From a checkpoint of a small transformer trained on Wikipedia: untied embeddings.
MLP neurons of a small language model. Each row is named by its layer, matrix (up: input weights; down: output weights) and neuron, and shows model dimensions 32-127. Each number is 500 + 50 x the weight over its row's rms, rounded and kept within 0 to 999. Numbers have three digits each.
A block is one neuron, or neurons of one layer that tend to fire together. After each block is what it responds to, as a language model described it from the Wikipedia text at the highest values.

L7.up140:516501439477497498522433468412588430614450434575511503540566495573529556568492539500478456428543455535556505558456488420409486479471515627427483456506506484529489511445488515494503459460591550554462572459558546452537564560524600562567518496550487423415468436489476518523499517629520497532
L7.down140:501552468502537493502487537496443440410491437440518500416444460483409400476471485482423505517529431580434578511523506443504497580453640486492439495546519499520452424524574479520466515455487515493586504568495507509504420537432599540480549516524587560474502474478493492562552484455555536523
L7.up552:547561489439510526552488475561543518566455549451562508546569490536527458478511510578514521561513382520417558537573465498516515452533519498541502404540634439445473440525473466532493477566505446494468498548518477410531499466516545456469607463599453458532562526437472518462498522555513461501
L7.down552:429437489443477511459569378489483457561509424466566502511436545498551562429622446568512485515427533524591553529496616503565447552486544521455507529471515486514596477483429475493567519464540534529477525503481515445448527450444436496546488500570427516534518415508464570499535486590508466489
L7.up677:472527521477468513480495524458489525446487523491465453528483441610516599573562488473547508502477350528585492508543524433540543454479512550554482431632545476425578458392525464458419455475416551426537485504561521429475495467535475542546485401530458447438502470522424523508472485542435484457
L7.down677:527526596488472466580447551505504544520525424407494481539480480497494479515397462440502563528460447538429469532510503536571467431457660455625435486515598556475526382548579538500496468412481491495502409537464489434535546502483442578500528428524472628452574459529461526581555418538495422420
L7.up847:531470430518545427568466568476488491540505471550475411446550584606520619565505385494459513514527467513432497594435547519512522475474490483453567467517533516487420494463473421375543542492569506545516496566553560440534465545553506520535517443461494407455416453436447458488404503426510549501
L7.down847:536525561502559466482419506496475559534477486594521476522488486417438528458436478503419533558421518549497516439518474500482521503572595570447480523535555502494502408539504494448506527491488396466638379588559547503528400547440496537554493548483505532484553459447449490506456502510457483475
Description: Copula "be" after subject

L3.up522:558475608498481449545638555569564553421502528525525474422530389599470495471512516466519523569495485522431539401545509489419407477577486469545542564399545477545482511536494483530462515516629429526463519494586555537512460534469531515521494471545530531562530468505573476596461503553434486569
L3.down522:530597542478516577430481490637444456467545516428375485439538446493485446446404465480515433573506447440502512449482479523492411539489566394432512594431574544508469538609471501535481387557444507486454514504527562499513518543480499555488480565507481589497515407501537520494512430464431579525
L3.up568:517592510415461523517531518501557467557438488414499444568585470558567461615525530520497483555527516454493559511478522503453444509478452429436454436607579498466452585545482460522444510541472479526474537468605496457547510559484452508490470434589488524511526462502456524500418480439543569544
L3.down568:586430482517473564450558423577509493467512445489557472561482537539563549463508529517512430462604598456473516419466493433532417552470436484529490557499492443523472531511520401547498581483460507529451511469612596547574444524485432555559421418505535452495449546532501467455460493617483449406
L3.up701:529480480457584492605626389423529520466535499427476532532501387518532472590515445480500456461468473514467550403538462497461407466483426508465531546450558527522485541558460431528442433538572511493481486480530547471547470566434588527437458499541537489467493484447547523542472516537599474454
L3.down701:508450506436524559526643494448501484558492455506550470530562412466513406465566519555593416510540553529445477438488453585510494475447495465435475643434525600498448622586525499537496508536512555443521548379499518473514531502457538416515460473497481492519506483453502496465523488519567457491
L3.up1003:594453517546473563546596492503506486467477457515406469487418489598466506582531507584502500620480494444467554420518464501579482529435521454486537520436510540528507475525543494590525549553484478504409572413489524433573509521529555517551445409524533511502423482504469468559412487502467489509
L3.down1003:558453496593473511544471458601571499515397522455508467498575429536444542498571509516507595565519483447535519459532524522497519417460555466447451588505458520507549439480568524514485496503435601478473540505488500501455544463478598529443468319476446516491444470469584619461473488494557550340
Description: Score dash separators

L9.up878:510549474474605512437468579605577488424473444510461409489498494590529598508560483582483467459465470434569422470480540530527460431514517520499497520502521393572446572504472420513490499455546432560583511395494578472561496574592529510541450499506489446467458472504544496608483468521479481522
L9.down878:447622462534602418529441511550522498444525583542545599521469446489429537531507407486433569518502513493530515532506472457504500470531553516486573488554488422580441547479578603519526473483491507545498464510592528516544460472590459520460481527455467478600445466535532542521399583490514508577
Description: Plural quantifier determiners

L7.up116:500450521571518448458673594504507519454466485488563563476529568540435503488472541497452440518612408503507503434497496552538472485533432521524552590539480461444561517520492523513471514538567532387517550505460534500467471505589572497484465471559517415546435497455445526431510464466489510504
L7.down116:529509527400520598505502407541518497415503563541522505533480446498531452431589470513510528468604412432477545565542508487575514486456593537559529431602521462503428495487545470495518533531421607524510489511386521525418448489498468520437473496543499400485584438520464465464483480498445517433
L7.up475:490421532490478496558509535446490542438431482382576436486551481495587500566573555588461417580512523499434434600451506504457530501446437444516554570468521498432465594517468422496494520440541487549549527440465480519527450487519534465440551425517591522570554515426443538475537434536491535491
L7.down475:535460481448422508481484476508555489643514480484505543504482574438554488490542523423453507519581512417465510561529438493426543454505481420535512550502419540475565518443518572471527513514474543633425512473490426556586426512511418487491498476519479504469543506444595568640544480504474550478
L7.up501:492515511511486488501514507400491489418524421509561461523634438526524501453504595512405404493543526435524576483551532581496486427487475561525629512508523396438442539532422449502463528428485539462545449551471547441450441435430603486458535468532395476471480515560530523477471542462472413539
L7.down501:507528539426444470391547503526398591592543585507463535423500541500438578460527495439457549462532515473525580446364574539410506490549474429434580531475468501495499466520478503508521544494448580581499505478547390548475474512476601466478452542422477523524565523505444541450428505543457545524
L7.up777:491506453512412599534521547573541437425449525439432506446556500496523545524464577500526444588597559496450537576564481540469465462423506581494628481515617451459542453500320474497402487500483500478508528490508457502536467473422518462467534487591578570540513456462478449565432514554477478469
L7.down777:428510535519477488425458475593473534469379489438566510541461513619496604547522562564542535551404467456513456486487537438530518461547564522496489494474407496490502519439565474442529482495519450469482493509474589482437478592522574476514467421513443509468561502541531509478459435442551545490
Description: Mid-word apostrophes and fragments

L9.up441:487554456450526463469492534447471457552508539467562505606471562555490538530465509519530535546530531540533563494475503481486477509523441488481491446574620473557418503550549445412574529416479495493509510447605528457460583589514489485491402527494532432578550485496615403465461438515442516480
L9.down441:530507520503457530542517482436526418461537466436553414545450577567524508466530498556542575460607403513490407494493442500540464441413503553409474537517485511496489472520518548463487498496494518536426571368444452508521483538582508446582438402443525587551490496423570483571530568460496476365
Description: Start of predictable proper names

L3.up237:512537651417476471536425524526505567538527514462553443456549453521560493507408535589477470582581522500558467512463476426409552531387578542522528535481549504436446565446545492446416514572583474409392505520462498534578456471473567447490441520545586404542549456389455481535549507483478454485
L3.down237:480457553557523475566501541539466568569440561467570527467510495469423532463565471382596457503606459490499454535497551430491504519466537514492510489490497454504464494579470500470455451501548533550522427505458538409542565522451591584540545470565492528517449575490366527511443478455530642573
L3.up245:542482471422658466518544566442482591537503458534518490433462471557584548551524573417435531602498480439467446401409528577471518433545488465556513525484488491520483508424552447497457517450528459436394507523578412398471527438484487537467526539537442430549527524546449460407517555588441453497
L3.down245:482565486448564528547470518441523377486473462568492456490525493424502426417435580508498573442446560431486462599426516524492561534511399472450437446545488453577583432449477567417516563518460515511575512434505508424447528500470509492499490473523580446504541458498452574517489434490592544572
L3.up793:442589581425535447561463476480428529516561524484493484438576454521472494557483607520516566592464488419545576344494496492493489439493554480443508543604504528455435616524515489506431412538579464473512499532539568446444521469506540471571376520583586496454512509409520489545447437486529546495
L3.down793:486531515443519473521455531545394481489532486571429464500468542497491436556506645479526565424537565570519504516583624466503540493510601534535503441562566476549481482524501486484419468519541497465497465475431602478448508392518398563409479532534515558509541458453446631472608523460593512469
L3.up802:506615491477528526514472505515540533532576540510524489567534481595487444466466600462551425552478509442580549499524507510458610468485436477417451470532491444624423477398473420521427489514507532383429566441523484417577552512460453443514476448475602506447527446578640397569487374557454509432
L3.down802:464495498484424504488447523502487492417441559493562430519539497520499448510485514502565479568574568444401394510560496566416501524581481427568524531499508457542529496544514446544525401523497465534555537577573535555506554514472487488543442515438530465477503609507513445482498516535551546471
Description: Percent signs, odd word-splits

L7.up109:439526520534619511528445553442524558459482527528445471455505530491502569545496529543468488538478553439546494416504474537441462526502583490498512510516513513461542460539424420409498498498603534396526459547462602446577626521516596508556523562481493424454492468457408445363473517573479448560
L7.down109:464456529468474418519561532541581467515551407520528505503465553458577514482513466460543534530435529571440545479410613574548546519387531500520616431501532467549478528515486492565559468414498437445459375421465485517382525568480431492543522498473503492481483519476520524488601555578556471486
L7.up424:450516501488508533524441467514490600531469521527549496615506593484480475516487434407500453524501432495587416531494468437500505470425483620469550434579474475488460656478461393488495441537512576465503538499478464400465518540410504511651475487464532484556548460456420452494502470481474537464
L7.down424:416472554410509483565574539513508462462440478487510450573494477505523394552541516453510495491495533572439468536449535492464503534480522504443469478456537555431483427572402526402530477392448514476507503564474547578434548502476611553472473479536587557474458515545551378547434475512543554530
L7.up471:489515423446543474578463480566500454532459471545425454562454603527460513448531554420482516566580394540507521431485496496453432471529573572562534517601536501452546581515535527443475603627488551472534536544552614447508527480480491497575429482500372444519400437401513459549458508560477443515
L7.down471:461453476514473533438497466467470477579462481455557448483447486429469476500556529566491571510535486497469571454388457432512617558555545484548478458415540518501441440443575509459574471464567456593490503611539444506511552450531555562441553494519582521482535539445400495519536417446497541535
L7.up974:452464419491478443501445475594483543536461555538537460558444543498579479463572545430525487500474558464541528582488508461490466497417471525434632433482595494595473491453528468470514575542511535493499507523577513404559505527458533436526472512469529451471424432479483522463471530494469550472
L7.down974:485415511529482473455493424551561524491476456567469491375482481451437451396485475519482496484540531574464483472456539444494500459507469508518433442433483479447458488512553393558455494449422518422498510463543514506414482550436541544519494568470481547479514590476449583564527402507493448614
Description: Clause-joining conjunctions

L9.up478:474447491458494537593449592544557490467459548506513514458480568515450561534499475446473529418489483415455466460517466482445482473433393539512637557518585520478393491466504469492529563570441510453607605453489512508524570569461512405540485431485581551533550460476520461512490511492530481536
L9.down478:559464480481494534537540488424429531571387494422463413559606532557522554504601537463519476440546502542447479442536561504509533409451493493496545453496483509512525382501470533399505489467498562466566590486556508595459556456481549482528572510509463549507484536466516493465610468561468496460
Description: Structured-line starts, word fragments

L9.up682:518553468579607543480554511465558555424528528466459473481440459504493526587518589571425394521602435505580547388454543475421538506457561433514524461537559446411514520602508471506478548536522456465545512501474456470427500562507472434463497502534613441528436486550577506531502467460499487530
L9.down682:476531503540548465461508521526493520387507518546536482512497485472568517490462546516459542558568509539573455418552555491448483453520627608514540516480504454524497453535478482474532483463476448537454548468538487533439472600426481484488473461583490429527500496506552580502589592506467417457
Description: Capital S word-starts

L3.up17:501500484489604570434563460482480512506494476575482516476538522480507441461410552512483511500537553498631555527542433509465507468498471521498501522644620512446463535503491499486414465578529381396473555417545493460461572523440509460562491559584508481515556530459500409496465439458485400471
L3.down17:483506530559446527430453584555621454565392487538463428510488442568509479421524509537601491524474533429577523476508557513497557586467557454402403519588533474493474454518512465559535594452501487550456519397480443460403516516411431503535517508520492458616614511540531437652480463492486535435
L3.up572:564471536489561523525541453542525533450547539511443525500498501665516510554421505485468544564438494501490484488458500472482452460461502514413583530530517546428494519497400375463562459487534546435531533489423465440510479400433515440539526433543498495570544434468538375491425431502460477472
L3.down572:575503471476492427499491529430576544486440473444488599444532456577497467600479467450539509597475452573577495469427467461446401487594521592379539485526512525482485567507475410493594369478518579557525618481463587425435540507473509475537425424461472528611504450416450516443465579492448460507
L3.up607:460493525525573578500568447472601521516542452550491576480539438520506502500427472501430470535472481464492547530544446455433430517483476493446517455525555438386455517518538430447553438481472442497494500521409478434565472450454496444481588507519510405585457448447494388545448503523553506479
L3.down607:531501465545481567476527507471557533559452442497538647459555426535486516647473466455485458478423473526561492524438504505387443500558493572385474523496492536442491526425408413537475480521500632554455580536479582389491472422488545453539538478522488543476484386502505457460466502443544431499
L3.up918:491524463539502476515577506501562544490434422514564493487555477585494554542505524460434477555452475513475501475500435552457356481559447533499567501494531472441561546515438457510530467523581491549521537447555487487482502481438504533507488462471474491548529473454488467407451423549524504514
L3.down918:514513481575503549506458486483513539442531568414566440539522488524540400540483559528497565538494532474462470582447480482501461448444569422444438517416516527499547424474446526505537486465542475513454495435507543527513478496491476499476602478565487526489472464424544490459455467518440502387
Description: Article-start heading markers

L7.up92:568566451480573564519547511549568485490412495584452546556521499626497550610473483445553490497470503509478555485523504464508535434517494492535420457556488442516443471548569451509533447468471515514519566470480548511541516516491531562474542550582495463552527458472514432456500421641452493498
L7.down92:377526418547553449459579442468388503542528469430482457440550516496489398555561514453480501438460511513474530528480514580527500535502523558489481478469560493518468561498515491537480405533577504533396545432521412426363477580535559491487493536480567449527476532559523437649552562451514462430
L7.up163:500391482602527593537496563566474455585475542451432483528439502529461479432418508496528555502578494601489507505475475493534467438464531412449451516483428490487507455631504491424418421501514470541468527438496542511541549564549507442448507518585528452493526456505473557463511464497485432495
L7.down163:493507445523490454504454533475423499527469493567403571592410513469502447527590558458520427538522537527476570588461465525484513558523524512460442490503581478574511525456509525461509454443542455545506579501447318521465519568477539439437592458539497497439498492455579387403458537480533547587
L7.up613:490549527478522545512449462522450512496453533467481514565553442501489493497528520511512470541458448535455527546511511516431447477561508445525594490522450433442476582480477475561371512495464468536486499504401503456552479484473464557490588460504464566464520499426529546476578445584508494469
L7.down613:433401459540547586558550452540433451519438516628546516528552478473447546478477397557427587488500476494458475462545456517491462429536582448532507556538481426493491517421449547583421523430408449513536574455530506484429471511615460562468467416498460535533522493508583510479493512583465523541
L7.up800:512520546500502572581493550477518483477509463521512504556507570546526575572357499520540545499585416484497474481558501484425536394608497434412555488461523556512488518515461452512481441542527506518437491463573522425538492565428438497501518454527483459457519364438559469372470459515441501541
L7.down800:513471484493525492460518502547539479484455496462522562481450406488395492547573556537503545464475470442531419486499526420472449556469478495535471439478500516538450412502572535509464529368512488508511464525508446666631429516431522470481529445499519527505438548508607454536537432535456545521
Description: Year digits in tables

L3.up122:418556455439536515489510521418473548495538388556502409463529548538513583620505599456526447441494509534549465519372495486581585504486480532417438381577485432439505511560487416521483474457432498504527600481487496442503574443449510421407571506552548406489533518462518532507543515474503518457
L3.down122:495400607533459595541531556540517532522418504553487566527472544460451451569575550519526520437588529589555534491551469493549544495486451456500505562499408522453621515490448482484471598519508497584539543499521465546357504536539474509444445586508483403486513534560510479436492503478473484439
L3.up313:497520525479403558447487581495569481519490440563475487496515464582542624562513492490400435603580532513439550450570502405567548487494485478524494562437532440356451540498444499497514459461536453497434564516510431429513409432510435515464428391581484350582446483565496501501510442475496465478
L3.down313:546468516521565507572491525435598519470496450572479587451421545399533491375475418502565527482460513470478488492492452517532505601476477492531552540485460472485512522483527481440465467579515425465415542516461524455429537441451432464555471451524509521477517605501480391560527463516540523508
L3.up755:482505557475489500534584435504448545427483457436462500551508396544558531521479585514493505561499598483476484435471513446547538458421510532475470491517549485463569519488465513454438510485603483459493459451531552457541355477537517497445471530487420401406546469543504417576480473482492521491
L3.down755:460465434495539449546550523499435500493558465450379537469566530565451504516483457439504522514468484490499482500484414482492433546486546520457474437497480477605476472433599607520436531573542540488501552415458453407522512490509383535465581549520546524435479482445544452492643481535592487506
L3.up920:514504559421464524550504544446451533466527485565451429550551446486494620495399482483453440558554532502500440544488490376581519551536431500437460412510471478527476432480593500519452468514528433446596557504540496501448574472492530431468565501466423445574513537532525509551546425483552618409
L3.down920:427360494449469512502458465568553485527424507511479458536538503412489629533455467505523535590381574464511502482542528500469545480617512367498442541456439485466483498476415573518519448485497435468606414445479542428512497481517534466431499580598503477500500527603539389511517462452466519448
Description: Proper-name opening fragments

L3.up221:492596513381548501580546592477530481461407502456475516516519528565553562505582468450543556614460553491531520403421437588448530480502550488429543494477617555429416577554464479486510447515495476502437452437536543452530451582409553572536479497549564540418510521442506449509426480499541452556
L3.down221:574469475501526540529490530542464482519501508504563480501475545589443468546564506493546436524482459507446518523529446505503625547349524554493538491495521466532522489473532430458436475519527533523532484551424476517577471497553475530522588482457495485405432479459508478534544611508555521587
L3.up427:582586605536487440467519484453497526521539463526530433483460558488573503504518519612554484471613523451518503565457446466520457483448499524387473473463501517510438548431522491475438521526550452570462469442566571517506490605478584414535424484542453561419534523436561471600458480419462434496
L3.down427:458483412439464569505499547517544466549561597522417581442514478580492562496475523502486549428409522440492570542615570606545521508432553446451530513473479435574509431434520497473463555524535490519523518530537499553535398543590585548459463402514533514487537466491501567529535478440474495578
L3.up676:532543421501584456650536560523452531458452599461437493392524486487484516432503509492563506501579456411427536413530511519502452420460502494458547506485522506554536509557485484413449388510480444523492531556539530505465537480508512450510578530517563406453472444447530425519504544521442458481
L3.down676:475525407542481450488504515542493538495453484476476486503578442550381522540460475584646468513491558532496534491491558618508486522463533544532439460488444536513523470507483548471584510548532521478444527522456508511451414487449450560422569550433503509495541460480505454487429446437446390368
L3.up966:476483441469570500543515501525474474534479517479467441390555529507538483418516510525565543452546444472413434470475534507477554537447545416557502539419586585445466492521553469461496567538548523568469462493494525532548661619409494490442495519439413486442569562502428530478468510464457455545
L3.down966:578567491473595417525548496421446525550594493556513565505497516457528458510486522515499532512447496520518546493611445500428490484571601561478434520488543430628389464518428504592440520509466534528501478510502508498544480475578508450523535425481523531537483410464516434553516579483633548402
Description: Quantity and rank modifiers

L3.up235:523508614457518526480556523471550473537500547422528479556502520604494470564424506501465447553423629463564549496580526573443536465493464481550505519516504526545501556438571441426480522590556419446525487524579442391602471513527558556514456524570545454565497520511551463477452463474558571438
L3.down235:363435445479524450492534594484528444552530553509546486598504505545536404457397605449528433437460467565515536496562450511490570419521497514414418468435485481507511569470459556525499422628495506460413436582478513494532568537425534485499386451501469457548527468456422526424488561465501439537
L3.up490:514521567494486473528476587562523557592474510569553446493539563460465521516453576430550496502466520501492601531554472513540534492428445464487509354442553474517500510479520466462532458514420433464530520514568507464573493493491495483424486531562603470487476514538556426514479542489559405503
L3.down490:576494516512470519467465481439514528525567499561439432489563519606427437566522476477483447473444574504480468585524438401474466434464479539431379506426492541548517469495541573509502607466503489558508445522532491550497445519530475555463440515544520594526487523523526455510532479454565384481
L3.up858:542423501505606550507523541425481513523487528591398461537519557488525549550462472473497525549417485491444533388423526575475464430433544425531563430530547564454560484537443554479495545521563488484543496544496579455498479494484560518395533459518617436487463490448445487519516432498554461450
L3.down858:506500395487508465476542504465552488574499541517357491549450567549539451490502526446425555544448511543526480492474587472480487443487527485486481467581504490429530577541563597496618491443524576509514460570594564427487548568489446619467534516509541464474448488555486633497537440501527490600
L3.up1020:388468608507495606512464545491477494537546396478432428432508447522509478483492470498512443532533547568598443483531518449555510475533448515596430399507549454538572484559529469424545459526396499479548542452507466472527541531501511498492505509509575442575418511487482433513539533573518534464
L3.down1020:451502536472525524499471472481473446485545575508468475486410515506436446458516487440479513479518559498461493505511413483481464538481416501509481441531498519506501421551452697502446522563515534447489577498415475540461544448559437425485527440502477460537512517468483539543535549492594490429
Description: Sports event name endings

L7.up161:446467540487483525422552490432551539483468506486500469502462479597508451493588408577459482579557519463463491424446448521457468454564386462415479538514581438554404455547480463422549510473542441490457468545604608419571464590547450373532362591469522472496562513508541469449467469522425541527
L7.down161:497577471582530509573514512504560520388497444515504466490565506523498527536453485539528532446455399473565453519567489533600577363454530577474522502456579417534485448568454524471376503455446508468441527509428468541603451576568434494503452404492444569483590449501561446582573521487468477496
L7.up327:499397666500468524583618555444474496581493426483437534511465505588472501468537496498443437502477512427559608467548520536518552517420462464501497606484462469533425552545467528474548521458547476539479520485498515441529477542518505424550488502507518506577419528521450525515423559467501420464
L7.down327:491495424506502523512493473490548433545499527479577470429426542567435481431480477519479479595445440474494538471525527561602495541529452449406520555504461426557441490493538543532478537561493531589566515591492533498604447494587587500487480505430537528402468502474459415464518481468501434576
L7.up602:417533443511509501482449450564454549432509479494506446476504551587572528557511436565487426553521526359434522437369509420412500412520442427397501511501529552586428549404457453479403542523419465493452574396457570464606490535462428523586384542561460489346568452434518546435526502542464487470
L7.down602:495551472502477484489483494578591501513539466523480466558490444511482446499401423429481514556594445502501525500576481477439581541451522468463534423502441469452526488429513586502460528515487479456576492608441426481450566462536567548428483507549532492533509497577565429458490449496463479561
L7.up979:497524445438598463491577525538494525509554461564495505470498456579600489551488462556523478474490475427488480484423586463458458365467449459475412525551473490523439544515578493474485586471523502525533468495547557490613483578560494458543440518549467487405540516468568436489434526465502456466
L7.down979:564488513489487497517480531548460496508477545525527534455521505425465532407479487519463505493443407503553495563565502499448504572434480437494607500445538431484531481443367489367423433519501502509385587521489454520502550461547539576458529405557568473579493512556506517584554657473454583501
Description: Number and quantity words

L9.up942:571522443499488498475506515452419538537529445511502444476513454542474458491481488596462487533471498548511563460516558481542428541460413477450452473513510478433567451551475459431539574454537506498577510550481559482557530450394497523519486414487471491582542466491521488445499481564474541450
L9.down942:532462537487509542601460407510437520469511535498541427571518555519519485488469496566508508527472564497473541554578492466500495582544534525499510506402467510495513415380453412530423536539529497419518513543493477538473538618511457552383502510521504456410431546483487481478501432468422569575
Description: Range dashes and word-continuations